Weights of a small transformer language model.
Size: 12 layers, width 1024, MLP 4096 GELU, vocabulary 12794.
Architecture: untied embeddings, attention and MLP in parallel.
Training: 1013M tokens, 7729 steps.
MLP neurons of a small language model. Each row is named by its layer, matrix (up: input weights) and neuron, and shows model dimensions 762-953. Each number is 500 + 50 x the weight over its row's rms, rounded and kept within 0 to 999. Numbers have three digits each.
A block is one neuron, or neurons of one layer that tend to fire together. Before each block is what it responds to, as a language model described it from the Wikipedia text at the highest values.

Word and number endings. Final pieces that complete a word or number, chiefly -ically/-ally adverb endings (adiabatically, logically) and last year digits (200|8, 201|9).
L5.up918:510442548572505551469649498488438456482535482484465512630481547439535550484492525504456546450513498469490499469491479479440490495490490554550527530403576480602532515488494504499441541385415443472549508550564464473440441470484455510545479500475423515478444435534661519515476509555424451502531433566410607435533549477476495515539502603581475495528477547508527540540500536462522496463529452548388564508627511537524519491578511529527536505451445505522420485531532530405509502528484519606464502521539524445531569521552479520470509524502505427584508508562465469567476442500479402457
L5.up1242:457553467519478533552503554564546415497476522561444486551514482547570558497449557411508486480449512581525560401544438479517519489539561457411498522463552476450553486567402563566482458530547417580517542491547525503473443470478478529498495497536569493469443452471496490540428479491572471495466464502529490460600405459495609470501496503502471581487471521564531531464503551524536527559585548560511484489449491543518512445516456533416441537379529494448398493436560505472503522462558420590448556476516456515571603457514440619503397493466474441565526424470568513519549514491526556570
L5.up1767:562551514500468530493435498569590564517526521568510451602509490550439554494535458518499445482424384451558472462508494528598442446446522513586445481381548491491483486457482479539465532507423419451507424551574441436529492535435552559523489451601486490557471441515546460554475503501390458494491521508483498501561494522533456472567394563582445474511538531438462419459482509483481471570489436499417510443519526467519535560583497469495470487490544500440378494483518470376491539547435392543596465458548534513480651571590474475568431418497502540439552481372508567504492526526518551443
L5.up2183:500599490590484595470417457508565451554521467520410456344450508632576589436580488486509387505552492514481559486493527422557520506516407489549514450410609472512479550517456507481485497434458583476468501594488438548477468440471474505503507434412437465488459508526492464465506469539452450538464476548503511505539527564569537506468461566569480462537486525494476550526491465497490548597501533500422481491446512428502521531530471487533527546473509494432522431448528529470535536471503516497581550552581491414500566452534462526475488483513512518458461525469544560487484482607535417473

Sports statistics table separators. Column separators (pipes, semicolons) and digits in sports stats tables and league standings, e.g. "46 | 5 |", "8; 0; 0;", plus scattered mid-word club or team-name pieces.
L5.up403:492517586500478513578524498514523538432571415542556525432424524448475476433524516403453573518541486381565575517485462547475467571486578467556547494469447471591509617582524521449553408496575467522571492508424489531528422474512465587500498515407535516527538416543511516514536558434529539482565552511514532450620542612534468560457439601568445477543500487405457469501510522506401442511520596570547512470456393512531512555522504547487481481452512460524440524388596463558472459555516444516448567505504519455501520538464553478527372501431511515507499605416495471615413572527565475439
L5.up532:438451546606495533515517434550447469438521425638551510451513430510465594501442476462408473469484484508486468516446527509464537494486482520476481486462493526582449560473443456523465480529505587523464443539552510553534516456482476527484429500519527503595457485469543542508501512475418502462460478452546569495543432495453537450412523496469398492565495505552395528408542446514556520467594553502530365535523513477508638551476575612504552551453406432455407563390456529580556491500533462470559500574421527493544494435580433536461588456500568459502398501474495497538508516441492597519
L5.up2444:521439459497469529520520525531439476491604553520532591463489496491470634407549499400487498516468443523509495553504648422487508512528435591532485522425461494471497512557524534495517448528594479620482604467439587556464435476550460494526463472521470462408520592496494374499499497506521484482522624558518547415484547520499504493472449456368480485420518494490421429503541457526459437498542518563509418478540504559529548651480464461416519443496511501484450426484535502609423524514589466578505531447457480470417460466514463556497507484544547430566527602455556413508445629450442585522
L5.up2610:450542474601449492486433457507523465534532457527537538501462495377421472446532466506478483437418505467503442500548546617565487430478543440468434573454482388446530547543507492508555520476458425489582514621484608489434514462498551508560435501450485440573536481603507479519524515522524436470447425415434479495538415487544575400445493469485486551528419472557495448557483536480353487427452490551446495436425488533548496461409583582498548485349513510517445531523610531528644460609500452574524505337569516512355525607540463474479501516383462476413435474445538576477419520445434503489

Leading digit 2. The digit 2 opening a number at the start of a table row or list line, as in 2017 (year), 25, 21, or list item "2."; weaker on scattered others like Club.
L6.up1405:571562511550541531528503499439534450436481538476541488515582462470481507476536515515513517573552574529442463538520528503465411556496593466546478471426513533455528483539389510488521554484539564491472504609486535531477478550442563547543518501504481526550571455480477483465510491399386511561523505535526549439530498553521502559507488528447498472585537589436485512524426523539487476455511561492505438484525571546491512496424519447537459510494511455395434575486510516518493524516508604505535546442580549498554516398572394505497446439503557539524500538443448450544495486518500422474
L6.up2372:494479476634522483564543545504566420529507492478472503456404513508521533488500527567463521445631420478511480464474528461499491506606500576547534560423557517497496541526433477590490472432490453568541535540532579429391511519481535421523535563472542421550601422521395477506475576487460558491440557522549586446491457552421521456478497595536527492504507513422511541460479508464416501455530507538415490438435558502501570461465424464543471459515396443436471512501524415457501476470436437535517487462424466511507424487443478543489432463485471542504388577501485504524508485450483475473

Continuation commas and conjunctions. Commas and "and" right after an adjective or verb where a sentence goes on with more description, e.g. "warm, tense", "searched and cleared", "mild, moderately"; sometimes quantity words like "most" or "average".
L6.up2033:523496449458490518482483498589599504579414410535503487421486477485621580544414431582500487490483487554358531470485509512506537516574490560515515506555488463467504493480444475570526504461495514486517442549469453417480558588506496568493500547575507467560438402527493537392525527506410460538473468491410390453448542484505532537437493516539473410476353520470462438412494432435493499415580518491484431501507525414400482573534514529519501497482512391546564552445519525483513471535461401486537486391514502437528458551552532526476489533422451493497533605492493508469465536400477500510
L6.up3325:453504458486486591538483468506508416439516499478484501511459495578501495457525480502467483483482521578473492460492472494559528541377547515417487471430569543636510546553557409480488519388497595472513527503470526547457563501510512544474511511501490521463509464564517501551454499511536585600519454523456568547455426449552462459477621498522494474607387637461526435452492579528521505488546548532526493489492533462522516458514524517459429556485626477406536486453495504417541559466483439474513456441524534448611534549607557566449495430458516527566464440480570468486547484430581537585

Coordinated adjective slots. Connectors and intensifiers inside descriptive adjective phrases where another adjective is expected next, such as "strong and", "warm,", "one of the most", "a fairly". Weaker cases fall on zeros in table cells.
L9.up485:485475517629567494456458439539475473471569501478519498508508485440614532497521490458461561526526530504585519500554467500477445472533461437550520569439599436531450545441446597466503477491464534549492504546471449553477554495431451596541487496458508456532418515646420482540525533477495489419428466480545494462445504474510458451461460569618550477490536545420495503432404555470499494491557481451552486554493467548458499559435489490505521566467529501473550489519453502563571564481439508519500512563485432423456503497479449480510415411390507506499400510464422474516505507384537494571
L9.up888:510524512530485475470468550431520491524603579533524464589524461426499502597562496452408556498529513503567517488478546493478447531494476459510503506470514552483367431433514581517522506426463601451396579474540518403470595518520530476508507544514529496522571525530529416487481506508445498542429516541571534488459475456473475511547502452544556418485525504509517482540534554456570431589439492477422411460569465509504562499491445420500527584503496578492490425514520479403450476555441503499535508501492518482491435604569428560424483539521522606532561409453385546539499484415525431541
L9.up1061:525488506545501462462533539565520435450626486515488548484433571488582530479520493484451480461490431463418436435584549410453467597449541528535525605446592477569537477523563564512487502518505487504584570529505500480555551538541490492574542481538460517597484516519453367484564458499520529450521433516443486456423539430460498469493489581571504494608506673496485460590495472405610460544529480482497572447486503456437465561523513472492528570483503544535377553473504443456552471453509479519496617523519512497495472537515479522390421457517417502560488491517477481534441488457559522507
L9.up1352:498523538531511526498496408409458436583426512500542539565516468472486563533563504535447493532597530482411429483444510491560427515522478464492461442514550364517400440535521518535461543339451518536497565448454509444540572443545396608444502481519472429599451482443541556510332490579498549425504628573541522553506450516525560479463423476485517483617501481471487454516419465541563500441467495527522491543538470512475475469425527622494597572447507456510464489473546501519500461500580544471516523620546489445532470495458512507579356441414466475567503560438517498479461431351531368526
L9.up1797:485547492444582434597548480518544456439444572564456457501497546414519498533468553456500532543453498447446535533515468496426432411515562503484526517375567503476528486441525491511530494498595541484446410447475427533490530613511408601570594455475468539439542512487428483467405487492547413527510449597463570425511475417529490505525486459516550585496428519608462543590464523495547485459452517600655570566519484511442430418454594435483492503459441465462578416371538492579507491523484537568540501489527545536522620527683475439532525425567537468567529527570520433537408511487605501577
L9.up1901:548407516558487522516588528496416497504375441468514533522541452495488444526560491524464478436495493528586503487462501469537530515478493483447485533493571404519513497442488529538502467462507424500481574435580540515439563486523543583508588566508489566580561481551529454552489489422510524586482485535507563450532511506465501519496472467517550552519396469493488476474494515524560465532510534531524376402551441446527556510493492466424571452450505507443493572505575417485525472459494452407550477439500536484469583606532475503500476499489597496549555530396444589507466552431522568570
L9.up2499:572415520570493552442489453471533528490518501502515486532452543439478568450549537442415467465516392551480497509598504480423484550570470598536466337520492479550445524511480508573562507551445575492479649489564431475479455385566413562607458401491434560594488536561514449581489515462451462497463493433412527480618427531528478491466507548564478519519479487547504452492523633436549424522523463447454463417522423553552579493584482552553491489489467498557481438478544540487422431502495516472515561455573518485492476568495509413561523452488427437629497510491464567500502471529441388561
L9.up3198:526438592629519530568562535475510472426436586542422473473514435455564513526520531555450520628533479525455498575589450514457530511539425464550498502537462527496519505494539502513522523488622484487485511425612597439502488467488446506485506578533529430583545480477528411549471382514453446541542538533536501438509581504466508465442538470464605473550441457585401484563510516534579415456577460470473536431534466483492532523372544498511489502449452596553497509492481517453486506401567395539503452505493501478534519560487543425483495429448563570530554555457458488469484535452463542566

Table row first digit. First digit or number token opening a new row of a Wikipedia table, right after a line break and pipe, such as ranks 1, 2, 3 and years like 2004.
L5.up47:537536588495494515501418502515527555494534504526556530547474512581502513488599526513456440532544556619528488514554573458481494492493477514521391384512524507511472537583480481598408518499487455523500517586508411372479456520453470541592531499479486555551505507485479512562499525474508590485521480514500526525533521445574510496574502525497515429472469491509479517480476436423508580480497444447555500506483474484545441522495569517375488465540424437446468473544477462464606539538541545517514540563515526493511513389482482509481546487503549493547483410545384498462592491535631478567
L5.up1042:508482433483507571475532508492506526549491568521461418525500527541550508578513557550470518519431438470388478354501506541424417456518480608573486531495514520542489552489544535495400466474462474535416473451515462458456456483478501470509582521427416438529507496518415482631495469502585441434466487442387507531587566526461527587533500541513528549462432532463562500456454521489475558491428577441544525440453414522534422429507467496472397561564478471542509472533524492449515510457545480506555465476448472452428464531453439521489474473421556476514513451531446442503507529519481531515
L5.up1883:552419523445563522450457545567575498619475470485471575562478467510463543547423426536520504465524391518516399476558514482487366505487534573484447606473487501454491526424480500455479544514428522494594496473528537468521555540492526482404547458533444455481482439541523510592577504422442458527473393519508514491591480558578564533476470545552560513471457446399472480640568496497539567503446500425433499495509500538447607428504634543439500524454544495558434414488471469533516450505524546447570433498497513514501531490510480536571489517453654616501517416457440510491554501512531474555
L5.up2686:526433408539509479480480493532516487475485540510550369567488566461602489475501507643431545400481434515531443477481522424494436423430575524558499519438480414487492499439568514496565521562552512503502519545583367388533569565531565531480589569494472498527519401531436545483451511413634457524473430499327576561505620558443584554516525554472510514491542401444441494504470534426515582535409467489527570305507568499534540481520519608501555620496492484455488411515503466504548533463414463520537472573470545431547520521494523482459512472589562585467546540529394576560461471497490490524

Boundary after proper names. Delimiters right after a full name or entity in tables and lists, such as |, line breaks, (, of, –.
L9.up164:509543495572436478548453489427497512521509637594566452470455520549541483420534598509517514452560635481506511500466605421586540456553511493523457406454494500455449472519534492526489462522475613408542461481515535458514500497482500534520492414489492374456452435478501559460448468531508399536443444442444497463545535468562597390557445452515571474486540415545512542463482446453503429483438540474466515492482547494537457497581509472572478501524431545524488553488532546531492496554479478521475486476461454533486601426514552462500434538505478473466542508464476502449541421481541514522
L9.up1205:528482488499415430489550517476533437443596503534407500537513480499525469473516622446630423422535512489497502477527570542473478526503429482512511475487517501397504474539542550546400439502492514482424532478524398550529553463409511570505509406507413506547477428527530395435453574571541543568484515465479542501606446451564537498535487498501538488377480462541453487480499529470384502505535498495464436460515513494561479547491514429451406517586440467478532485485495537548503454450465485459452453524479548531463482511481525499451408528484513474543441524504406601421495515532506551544
L9.up1748:522529522458425444490519531509512505609579555603535452583492551581513480528509597511521494507564524436487483562494508437523387421536395597520511507583450435454587507420494440535533531531505569479610496554546485479444518547499469529523433500508484476543541500514531503539424499540421455428487561436467444530604499562497513476512479518547500484417531538463606549479462438436435492508504512480455472536456556550511518539493516526463485527524444455564488462543519483516406484563470472390570593430477572508489606527507487500514439485556524503524500446570491553526446506509486528581
L9.up1947:541467556499487515503544511480429546525534518527517574534437486473426492519482563485523510414521491444502504470520475456487422500472488396510468437520516474490501561508502424491494591557453533529611531467442495522474470484473581538518437477403464487513518455601534366562451450558517453464438520437440494497535519465589480506479437491493504537443552387512507453458519545357512499434521412460430443531547515575544560544551572563469495552515503496515445591516470455518465444482441416535539627573536436522522635456522528540535357469540407505414465396496464558502536518498482524506
L9.up1973:501456604457493491455517551494580559589573495604572349565531478497474463502443584561487461477500550496484519497581491507500399485569534544472445473450463466452398569467494474628576575451518610486487514503501520419515425503487504535485455456454453414451473466518446507445470455505439487540497459480434459503567494482558497489504517489559486551535554528483533402600488420461566551479449610529451508423405459489479543547525487467556455437500528491477459559475566512518461474527505513471433407506526491512457514456488502509504441565522534572521484513522509548460638514494419463510
L9.up2920:487478538579456564562518549525436490551573506556468463527528567431483507463452502487553409472583555473398444585499479513483502517505483606519534500580528389508481499481518516551532382488452584474528538529565524477484517492425477591505494400487584367593529438488533503552480501591506441485511604528567473482541492528484494501498554508607521469407518541448546492475596508536535493429388472456501515495504515549417465463402577424516515468548519479518447463539509488438521399508492498543515478531520561487468456599507515509467475453564477569560550473535473539528482503492540471492
L9.up3069:437538453513523521455489497466464539518553507502645526473465515499473487580394550473501500517527533457535616512481545531522458490543506618544450442518483498525407440491529539524501521474479501553397515568501462458536471534567507440497515572503561532492531572553467404427468504526468598437464605482509478487538513533532484464495399504558602564416520552482554555520476563521485490444459478362569507566507540538471567424502599472548484412547406503563497488382515540476449497589546569402522526499421533588491553495550462508484550492515475496500405500494533550497517571507542568558
L9.up3280:536453553523525475561455457496519441475489554430529424555507522457467460504563556548558494486521527441510470447526535417519476537484393478603489495460569474368517448413516544526541499500565464486498392497525486531454545494475509573495428570531491494560470475619497534525502565560474489527525528506495492533545435485500526483469492461529497540506575476499521476473512561458540471465517585533428474469518513501513486588394552490525412541558511464570484400461553422519544481464482457448540525482505547518537550511432377552531500464485487511426535479560418459479444494579558551572

Predicate start, numeric hyphens. Words opening a predicate in factual prose (was located, was appointed, now, currently, has) and hyphens inside ISBNs or year ranges like 1987-1988.
L6.up411:502546394452523476467525555477599461487562505463473567467451518568509438450502414490527497537490477496496487443498514508505465489538506489522490419511503515469462505453601498512558504493504473550504574469549514449539459600482396474424520451389452443451504521434537409482519480438507511450568495577434560469511531507498588518511404525512550454520447458483477494542491538436576469478541486430548454462563448591505571580541504475526550515463446470537493480533453478495509521474541413581565529554515486406447550506490463477488410570533594425542367545427511512573501448525484470380
L6.up1694:501462496487563523622608518471445512505472509513562482493466479494503560530543521517501480468542574558493485435515456513536497501544454534404551502470496499541471499516578539443442583550426445458517471581497505423587496394446483524493444538479471507518590493426511495542451502475523547558510542579452469503495511583576507481470440529475515479502496529519450420487379531478471475468418474446584472459424515581521512509517517507431447471393455498488503585452485477521508497537566418517531454530449552581653464556516554506504464455408536493493495517615597449497484592421456473501

Second-row list numbering. Digits opening a new table row or numbered list item, mostly the 2 after an entry numbered 1, e.g. | 2 |, 2. Glass; also year digits.
L9.up130:449482511509424447576569478533595414416559571525590527541549546482468552512494488587527462551488507491551490490546507475547502459553440487466558477544580512470467481546440541407569520540356557521464536522610457422430448482464528508411497525445438486646565476512544375493516514449484520497481473493492597395550598495574587491449452480517524456504497544544535491530486592492460443493515509547502485481482419568549529513556569411458479559428513559493487456462400477425459577495533398514514468635589551461511520450519586454432475507514605473604382500475557479522507512402456474624
L9.up1071:450440521500508539482576474482511440535504526469527516515487514581526531509505489468454504463466449479565589511640552441483491441397495509634515478484464542468548549420496425544530372424491521513547405491547514504466485559560499429538442460439508406467470445525604508455543581525500455452426547506509556487568488520488541531465523506434442494500487485425549494544449603467534457458422519385517518492567446545532597582495466575476489524404534451443526411444561526570488425482522440489419420516533565522434544395466506524475476416429577507505464559511389493538516433534583545590
L9.up1401:541446466561459615491541530505438449611526373477515444469540502519530444467545490471387544435530570585468557540542461527480447572550493450553481461398539515565581495558551521475522502513455511493519498530574572455536470494502541572485477560483494401480489514484546518487539551565529562525479537605522413531496564486471554442479547396480471520526531536484512444482439541503465489560564456566572440513532438460506525476455520486528594479464451523477487472507626500408440481491456530584514522473549542524443470431514574467559483462551548493552457551399475513449497543489481389594
L9.up1738:476493469607488429512525525459468385515446532483568488469586533586528451490540534533451453407519522529446541435487517426481416522483571513546461445481531536557497556548538496499454543555462500538493455475486541481537508517508507537510481472555555519533530479498604563477550535519577510519487616547439565431473483503454562434427603526505549456519531494520468533445461552516542479552496501519537526579487507561490566546456548495521547525488434443474522486520508440457566568495498481544485520511483460506635505540439426571442541458520519483499491505448457508483470508479506618446
L9.up1927:506436496594588502529442472464506470442546490491505490512572496536547488458440549497515506439536473519528506556488463456413446527438524524438493478487490562518528562446602543521469450515520537436515533476474461527461480561586467571508396389455538477539440469606471435491536515429454512464494461584506523552488534454413510479527492573458528451513500420458407435538418501522490502474431589547606492512646500538474630460472470445453558602490478506444521502531535571561466500571534552608457484512526515528529446465523490442529502447548544537519481539559500417482486497497568652507
L9.up2032:530375353511501551446508577525428478422491452411490513461484483526531550573486587499456474520502496512586490555560529508540466391570520544447432518492501499617498588554482605490489470535523428632497418500472418498474520502470311495466480436462556458505511529565418510487435497573520551506513537496399446547525520531540460412508483488372485451406500527513484513538497478513490541472485494489478485441557567504472518597433431580438510491624528507573464539512478452533547434425547546497452472624496525508582469506490520529433506491451450449483462613581563440426448507451489605523
L9.up2636:466591569532516463496480486510496427520447476555522523518515486467494503527554502461539459509431448524470501524525474438384501454553471463435530467551529546480476543481533535500585539578545506489534449525560517439445533495546550496434474415445530466528606487551535452501448457485508524505524484475498564471485482524506575409600417573477419529473530511357471477497449576469483513448441498464545408554501429572455557597436491491513472532499422508512535510493464462441447534494551482470557466411516453469475474508528457521480445425485478533473302538490496437558523493526523481427
L9.up3043:602584458533514576440493472430554424448516504552514501452532440470539488531532542489399520487533446527497532546573466438442481467486581470562480587423562549570582509513499480494494531552564451512539482526430538488508510602602500537460521477442477488476503433531570550421492569534603532532515469428536512441575439491385511379516451568428568482569417365513454474478489598465536521439565460445595505521648518536538566579432465485473477519524473513445548469476550492486494584460484541424451487568490556519494514518554472449450455493470502433516479428530468466507481513481514519573

Career-step predicate words. Words in biographies that lead into an academic or career role or degree, such as was, served as, becoming, undertake, graduated.
L9.up208:533458517519518517493444535577530502417452537530551579448513528543507435536446610388520590528469558412371616523525540461421449554571540476490523534510539421558435555559455436495512529445577506456499521453419547389444407573511483492469430430458533520556575556536517518559486508487466432528518571585502529521491439472504523477488486533526514498491460523473573569576430498504441498618502494487554471558545528590457470530463487573504486503413495520505504520483492495485486460506531523495511603529503536487468544475467498480410377470502530441467531581448407521454524463456520556413
L9.up1138:560475540562561562519498439469475527479504503563525457431437479528459509577497547477442508466517450449529484483574521430524360528394466580429540590463532516458474512485500562535571554565540485544499452534535475479590460538490399541520575431462523541482484481473445395504524606526551555540612488540436447572508580544550567543494515499577454500540456441496524528493426486414491513544517531528576472385549487531468541498548456518523488417459521462481490539453491557441398560472537484504491437494484475518490446498586476524567435492457542563576561489479533474484424510444531461440
L9.up1666:500540469515510467522494526606553502487472523488535592495418446531451464473405561486469545518487417507517518473575504467496493491438487489533484514511441551484524507446571399483574441434440523546509507523528478532485479529532507546429574466503512487481580477440529469479545428538469533593511405559450496518508601459473545494486456435515446463502547536562413521421549478521519503458545500593584472432524503582397523454468443468506494507512509461374471540434493570503454468432508520432496501560609490475550525505488412504519510453445481519574483487468477489513501572489453514509
L9.up2085:519450524562535446460503542436493572530567503480485542389464468495462533574490464456476528529475536466546507538473453395547397450557499531540533527516538555525490494500470595477525535498594449442496462573505569498451457468545473486456484442520476405489435542479534538572438527547583475483544517592497484495410432467596452424452487512589517509438535496551500439523451552560425515496447403377489449526499434580545619438479530552474504547472549517474467477459532482428476439480520489563523561561483546539511505467502523520499417558453527495516441502469500487542465454509517506509
L9.up2448:515454478509493503446483459430489517504493532585500502481545522461552502575508515496468546548594535594522419356483466524501506512618425502513440476397515583532499483523488458537518490549517437535496532420548436443499490500450523522464482542492455477518510412478534444489504593546500493483574453469507443487482475474518370567486487464578414470569527502476484547508565448463474529530472537510488428461491490555497518498483498433406479453514532514526414540500538545464362438460500495526505567482471559515462601398414446495519428525434471569591452472449478501483456537488474456522
L9.up2462:561521532634538487447497442464510518436513481440485409440417507498508513538418472477462583569450525509495549434584535441521499535538538516483518497481495506470489546447509574584457485548540562446593618544472493555490517549498490510566520511548486450544564507521531459439593544509450604543447439445560573472406415542494495359578502429527574489457466408511517559403519548490514501465435525470466486464536558572535550544558473454521519515522406394450537448523584453542473414474407602582515556517506471466476473503468565597432484488464568569512418416552453539594458538465526412486
L9.up2762:524521396573563458516500487579551499454479492505475486487406471491454484400555529624570419558560423514454394429488467504452414471605427580467484492382526552469353530451457455480471501597475481563622450471518536563510486471539494470551491479478500513620482459499464531543485557482416473568479407532482591546464496450521516507502500464587463483394487550517520547497534454498498506508494466384535523534423451630567625439544491468510498499524509590425556499448492569499524488532503427567468530430516554402395437529581517489469443512478512518564439620552515395522471411430526515486
L9.up2935:533493470595537583490460519533388538490564460446522539509409498565423467451460560555574481558499406510553526551427579473523528583518519486533461543454479561513458501493519466537470533484633432608510430525478509467473467447521546489490448438489525514465439554548580486553453466497424533610514453386492517534552450555472467581429534508411504502426511477486481455444476537533494463509385462443566504532518496560516556497470599575476399507539512572478508486397526555444493438485501578437530528438503564504489371411539485585446383406455430549492471476605504510572483541549402522446